Part of a small language model's weights.
Size: 12 layers, MLP 768 squared ReLU, vocabulary 1075.
Architecture: RMSNorm before each block, rotary positions, no biases in attention or MLP, normalized queries and keys, capped logits.
Training: a variant of Muon for these matrices, 184M tokens, 11231 steps.
MLP neurons of a small language model. Each row is named by its layer, matrix (up: input weights; down: output weights) and neuron, and shows model dimensions 48-143. Each number is 200 + 40 x the weight over its row's rms, rounded and kept within 0 to 999.
After each neuron's rows, "fires before" lists the tokens most often just after its 100 highest values on Wikipedia text that the model never trained on. A number after a token or word is its count.

L4.up337,166,229,144,241,222,210,197,163,194,196,251,175,203,210,245,181,210,250,210,239,206,143,234,198,240,211,174,153,146,197,231,202,150,162,198,263,220,216,213,203,250,281,237,242,192,194,181,138,178,171,207,93,243,244,193,214,142,199,241,208,209,174,219,156,126,246,207,270,229,153,261,208,236,247,245,141,116,251,90,179,181,219,140,233,205,217,234,224,233,159,223,246,231,237,279,211
L4.down337,161,155,226,233,245,162,186,207,192,229,190,246,147,214,177,231,258,240,233,197,223,168,241,194,157,181,170,170,229,159,237,233,156,164,242,198,122,136,181,220,187,131,242,198,198,251,224,198,164,137,195,205,174,220,234,211,203,194,173,146,179,195,223,223,169,264,251,210,197,204,247,179,265,224,172,209,202,66,219,215,169,179,283,172,158,175,256,163,231,164,217,183,238,204,245,211
fires before: "es" 19, "ed" 17, "ished" 8, "ish" 6, "er" 5

L9.up392,255,151,213,193,223,274,169,247,179,182,214,203,164,184,191,243,218,206,230,144,203,182,198,188,148,220,187,175,196,209,236,167,267,246,257,198,238,281,197,154,164,155,169,106,242,213,145,205,186,177,208,218,264,149,205,268,229,110,108,183,233,184,180,237,209,259,162,230,151,210,192,146,251,194,142,150,214,173,160,235,131,293,273,163,141,237,241,146,103,249,248,184,202,181,195,163
L9.down392,180,225,171,208,262,212,213,216,197,219,168,188,200,230,250,254,157,227,198,97,236,165,201,212,187,149,256,199,125,201,151,234,116,200,221,129,212,162,211,147,237,189,177,217,280,137,199,206,212,208,114,239,184,223,208,209,147,206,255,156,187,158,224,182,173,200,217,228,222,156,206,164,214,194,274,190,171,211,115,192,221,232,177,232,220,215,204,174,175,238,159,305,240,159,176,198
fires before: "er" 12, "it" 10, " States" 8, "ic" 7, "ia" 7, "ition" 6

L9.up369,188,117,229,170,231,227,183,159,199,279,201,200,229,191,137,264,254,305,125,187,226,165,221,209,157,201,186,238,213,179,194,199,229,118,226,160,191,227,261,195,201,177,130,231,184,200,282,111,261,219,193,267,211,225,159,103,195,229,214,195,175,209,171,149,112,168,234,238,129,253,218,206,185,164,168,233,117,160,218,189,194,84,209,175,251,310,160,193,163,171,181,187,150,151,158,261
L9.down369,180,255,149,164,219,167,256,234,129,101,224,185,174,176,200,163,230,217,215,245,207,157,213,220,110,228,168,266,203,231,178,227,195,217,150,187,194,219,188,243,218,174,202,230,130,157,250,189,178,185,175,194,147,182,238,196,196,171,181,194,181,213,201,211,188,214,165,194,221,182,176,174,191,213,166,176,200,258,257,163,102,233,202,245,163,183,211,186,133,203,156,247,189,260,217,171
fires before: "5" 10, "ion" 9, "ious" 9, "0" 8, "3" 7, "4" 7

L4.up496,185,114,255,199,228,252,215,192,266,213,204,281,138,239,208,175,164,182,174,210,144,172,240,98,220,155,179,285,180,154,152,238,234,221,241,160,206,203,228,179,203,169,193,170,173,207,125,161,215,197,181,187,206,196,141,204,230,177,101,217,199,247,235,184,164,146,131,200,133,154,228,155,246,194,204,187,238,122,230,211,142,229,153,261,241,251,172,201,185,212,226,191,171,249,169,166
L4.down496,236,145,185,221,168,104,134,160,255,127,131,187,234,194,183,276,235,261,142,137,253,197,236,191,214,156,231,117,203,188,185,116,195,210,243,181,276,140,218,148,223,227,235,219,208,195,215,242,203,227,145,262,213,255,191,256,204,189,169,248,85,230,162,193,214,202,150,258,158,229,219,163,239,182,195,220,233,126,197,254,234,252,269,181,228,196,158,260,222,169,189,231,195,161,146,170
fires before: "al" 14, "ic" 11, "ation" 10, "ian" 10, "ia" 8, "y" 6

L9.up251,154,142,236,243,224,264,150,145,211,170,215,137,205,227,218,256,249,184,215,190,217,225,116,164,168,161,136,175,170,206,237,259,168,212,205,192,229,121,139,223,176,246,172,192,176,246,161,220,183,156,132,183,249,183,197,208,173,251,179,167,202,153,167,176,217,206,175,280,152,226,181,207,179,227,219,135,196,172,237,207,168,268,213,240,219,176,174,280,139,230,167,204,174,183,244,242
L9.down251,238,257,237,212,254,100,225,228,225,232,164,153,256,115,197,221,221,184,199,254,219,164,195,172,188,212,226,206,210,191,177,163,180,196,197,210,300,207,59,150,221,187,183,224,191,200,192,209,203,189,152,178,219,234,108,158,189,239,120,177,118,204,181,230,239,173,198,212,168,223,211,160,193,166,205,219,244,156,173,203,155,227,188,204,177,219,219,114,168,138,226,248,225,210,213,222
fires before: "ed" 33, "ement" 19, "es" 9, "ing" 9, "se" 6

L6.up384,239,218,264,185,188,245,143,194,174,155,160,251,137,161,155,159,216,211,239,191,214,174,216,282,148,205,238,146,328,169,197,135,200,214,227,240,198,194,223,154,199,174,200,193,166,223,225,257,108,176,186,185,267,281,234,172,259,250,243,137,220,129,203,204,124,122,177,168,213,242,154,264,219,216,175,257,229,143,217,221,267,211,217,238,209,211,206,181,243,189,249,169,179,161,152,230
L6.down384,175,212,191,260,250,176,193,213,253,187,230,195,196,141,172,172,248,148,171,251,244,177,233,175,213,195,191,215,215,208,217,257,211,124,184,177,236,225,194,244,145,174,172,216,193,165,190,216,211,185,178,176,202,184,260,173,208,229,286,243,133,95,182,231,156,157,158,184,228,214,261,209,181,206,93,178,254,148,191,156,251,185,145,182,142,202,160,237,187,199,222,248,177,235,246,175
fires before: "ce" 27, "c" 12, "k" 8, "p" 6, "vel" 5

L7.up749,193,259,190,197,212,129,198,208,220,121,190,78,205,173,172,269,216,172,222,153,204,271,195,191,240,142,161,163,228,216,261,174,238,240,140,211,199,173,183,263,145,154,131,265,185,210,130,171,176,206,196,168,233,205,141,215,146,149,198,145,349,190,135,190,193,154,293,204,169,233,232,127,213,206,172,267,173,156,259,222,159,248,232,159,209,216,241,205,177,193,232,176,182,184,231,158
L7.down749,212,242,175,180,242,192,224,170,187,234,192,184,155,183,227,203,219,206,175,162,219,166,232,235,174,151,217,251,189,199,219,166,197,245,190,167,230,256,208,169,211,231,71,230,146,173,163,221,236,171,222,255,240,180,138,181,275,221,174,133,291,202,193,218,266,248,144,262,193,146,269,253,309,182,190,218,101,186,192,206,113,181,141,151,137,207,187,196,189,221,254,222,231,139,181,175
fires before: "ing" 13, "ers" 11, "ition" 9, "it" 9, "or" 7, "is" 5

L2.up576,239,106,260,209,160,106,170,193,248,199,191,252,211,216,205,160,169,162,189,191,221,264,233,188,266,221,136,244,253,188,232,119,162,220,239,163,247,157,186,191,241,115,205,180,138,187,220,177,220,200,146,241,140,187,204,300,203,186,254,228,285,159,173,240,163,198,227,166,276,213,229,147,264,232,196,166,191,128,188,252,252,250,150,166,183,121,189,274,239,197,215,215,241,217,187,273
L2.down576,224,242,211,182,165,232,190,182,225,179,200,273,178,270,91,196,159,110,118,209,159,185,216,210,223,224,214,241,133,202,142,291,221,222,178,197,223,199,214,154,191,200,140,168,162,181,133,164,171,251,212,170,231,247,251,80,132,215,169,217,195,165,216,111,149,241,185,244,191,140,186,185,180,128,161,257,220,226,198,146,190,212,194,240,158,265,245,223,162,163,230,199,124,224,133,248
fires before: "." 20, "," 16, " and" 6, " of" 6, " in" 5

L9.up625,153,252,270,220,223,231,208,156,211,206,212,209,184,195,156,219,211,175,179,200,186,246,218,151,185,197,204,206,239,150,199,142,215,163,194,84,271,177,200,152,230,141,222,198,232,177,225,181,148,214,217,293,164,246,165,183,251,209,206,211,235,155,235,191,155,237,179,215,284,202,202,186,286,229,218,165,245,191,214,192,133,229,195,173,211,160,171,167,150,212,238,188,157,186,191,277
L9.down625,230,212,210,213,188,196,169,117,164,224,183,245,228,297,203,250,261,207,198,210,222,191,175,210,270,228,100,265,140,239,249,171,98,186,169,245,244,180,192,214,229,193,259,221,187,221,146,199,187,187,171,303,161,263,231,215,162,174,159,179,145,128,197,212,132,203,262,193,192,217,177,217,206,216,180,162,258,139,178,206,223,125,163,235,214,225,208,172,226,152,161,254,164,204,140,176
fires before: "." 26, "," 16, " in" 10, " to" 6, " and" 4

L9.up564,240,179,269,207,248,234,171,240,210,147,141,205,194,203,216,235,139,246,207,245,204,178,223,171,176,213,182,160,276,174,219,165,151,242,171,187,218,256,183,153,181,191,170,256,148,169,258,247,148,292,182,126,196,241,234,186,204,123,167,125,223,152,228,238,137,192,226,175,248,208,158,172,228,208,239,197,158,147,174,234,163,202,184,155,280,209,127,176,211,227,200,218,294,227,133,187
L9.down564,133,280,248,218,174,170,216,271,133,176,254,189,253,245,180,271,100,257,273,188,260,201,234,193,140,194,181,202,280,174,224,206,199,211,211,166,256,202,250,162,163,200,247,162,123,215,126,164,210,324,229,151,242,170,229,187,200,251,215,161,180,170,140,250,153,178,212,110,163,159,172,223,194,185,218,125,241,201,200,190,186,221,240,158,268,226,177,206,216,195,108,162,181,219,231,213
fires before: "f" 13, "p" 11, "ce" 9, "port" 6, "fer" 6, "-" 6

L6.up404,231,205,258,225,167,202,227,231,206,229,195,241,216,194,112,185,233,138,166,210,176,162,234,159,216,221,181,220,183,174,195,180,197,193,133,249,203,254,256,232,229,221,195,183,145,111,198,225,160,144,152,199,218,161,226,232,222,249,192,252,271,128,222,215,234,139,199,171,139,263,179,144,238,192,249,246,229,187,143,219,203,154,210,162,199,182,251,109,160,261,194,255,160,167,176,266
L6.down404,193,205,249,109,211,187,155,200,179,253,219,230,226,224,255,210,217,182,187,184,192,170,238,179,245,245,204,206,214,187,261,220,181,226,183,206,178,143,219,251,221,208,145,177,200,253,163,204,230,208,155,209,221,241,244,138,229,194,151,120,186,281,233,192,220,230,178,263,200,257,294,203,230,241,196,166,253,140,199,173,250,241,173,228,226,142,205,260,259,226,224,148,179,177,279,176
fires before: "2" 34, "1" 17, "s" 5, "ess" 4

L7.up588,231,247,212,173,206,236,238,265,220,187,186,225,179,202,204,196,250,170,197,245,170,206,182,148,210,141,238,171,173,202,184,230,283,173,255,162,259,157,209,145,237,200,263,188,281,157,202,157,236,223,176,148,243,187,214,222,148,172,193,213,227,110,193,178,161,277,223,162,297,202,185,261,167,224,218,224,248,204,190,187,206,324,137,177,200,200,162,204,234,170,263,194,186,123,233,229
L7.down588,158,214,235,196,171,210,168,199,157,291,267,240,178,190,219,181,157,262,199,244,185,190,190,187,210,135,155,298,185,236,221,135,191,238,247,166,159,226,195,185,153,227,228,235,194,245,172,225,198,227,236,180,163,230,274,230,162,267,153,185,219,205,240,172,221,275,212,138,272,169,236,198,177,202,254,181,243,194,260,201,227,249,236,245,142,254,162,193,188,205,177,229,207,270,126,207
fires before: "," 25, "." 15, "pe" 11, " |" 7, "ia" 5, " and" 4

L9.up498,153,237,153,197,190,189,179,162,153,203,180,237,214,239,195,203,255,215,144,126,168,242,110,207,140,200,202,164,237,189,185,212,213,151,237,227,92,236,145,231,242,173,235,303,167,153,255,170,234,210,194,187,246,280,218,183,139,185,111,236,211,218,254,176,199,186,193,253,238,202,185,198,213,231,162,159,189,170,190,233,176,170,180,225,203,194,107,200,106,138,166,267,158,171,246,222
L9.down498,276,177,177,230,222,169,242,295,175,213,222,150,209,186,175,206,170,186,133,214,221,128,255,210,126,194,231,236,178,227,258,171,161,171,258,159,183,186,148,164,245,187,176,133,340,199,112,261,257,150,174,186,122,252,215,244,170,209,207,258,168,142,171,198,184,150,232,185,267,112,183,152,243,191,218,225,133,201,189,178,189,251,275,198,199,223,111,152,201,218,204,192,270,192,209,159
fires before: "4" 18, "3" 11, "ar" 10, "8" 9, "t" 6, "es" 5

L9.up676,243,162,171,208,176,234,180,221,184,162,262,183,155,160,218,150,268,110,214,256,176,145,210,151,164,243,188,195,212,231,265,170,199,146,208,173,188,237,201,225,199,186,265,214,237,125,199,256,224,154,190,164,182,154,183,196,231,233,249,271,232,135,184,247,233,156,237,169,218,236,155,196,229,180,187,211,200,199,199,141,175,212,191,204,236,148,158,253,190,271,210,148,135,235,127,195
L9.down676,191,218,249,194,257,213,213,128,238,161,115,144,299,201,188,214,175,202,174,220,196,157,199,242,181,152,277,233,250,229,180,191,124,207,174,168,171,188,299,217,201,172,157,201,198,203,177,139,302,230,234,238,123,290,231,223,201,184,215,200,191,211,230,135,222,167,187,168,183,167,178,217,188,187,121,203,214,259,215,261,259,227,209,216,189,227,255,210,214,141,194,238,206,197,215,256
fires before: "2" 34, "1" 20, "6" 6, "ific" 4

L2.up561,188,161,180,240,192,197,239,218,223,151,107,181,190,263,157,233,215,234,265,189,148,113,221,212,268,163,218,249,127,237,226,197,100,205,159,187,277,193,185,202,214,162,144,186,160,185,175,255,213,149,177,174,295,186,187,154,205,189,271,180,196,182,201,152,247,229,172,225,202,175,121,202,154,265,181,223,158,209,220,278,191,229,142,176,257,212,207,230,154,205,171,164,225,232,252,149
L2.down561,185,234,161,196,212,153,230,209,206,199,236,207,227,179,186,205,170,198,224,136,244,170,249,154,188,273,126,214,297,197,157,165,121,201,210,233,130,218,223,189,184,168,176,179,199,264,155,225,203,208,169,213,150,287,173,200,167,198,258,239,212,192,260,134,142,175,222,202,248,224,105,170,282,207,229,221,200,98,209,105,127,210,194,183,165,202,148,183,258,205,235,170,201,262,151,231
fires before: " " 28, "ut" 14, " not" 10, "ed" 9, "es" 5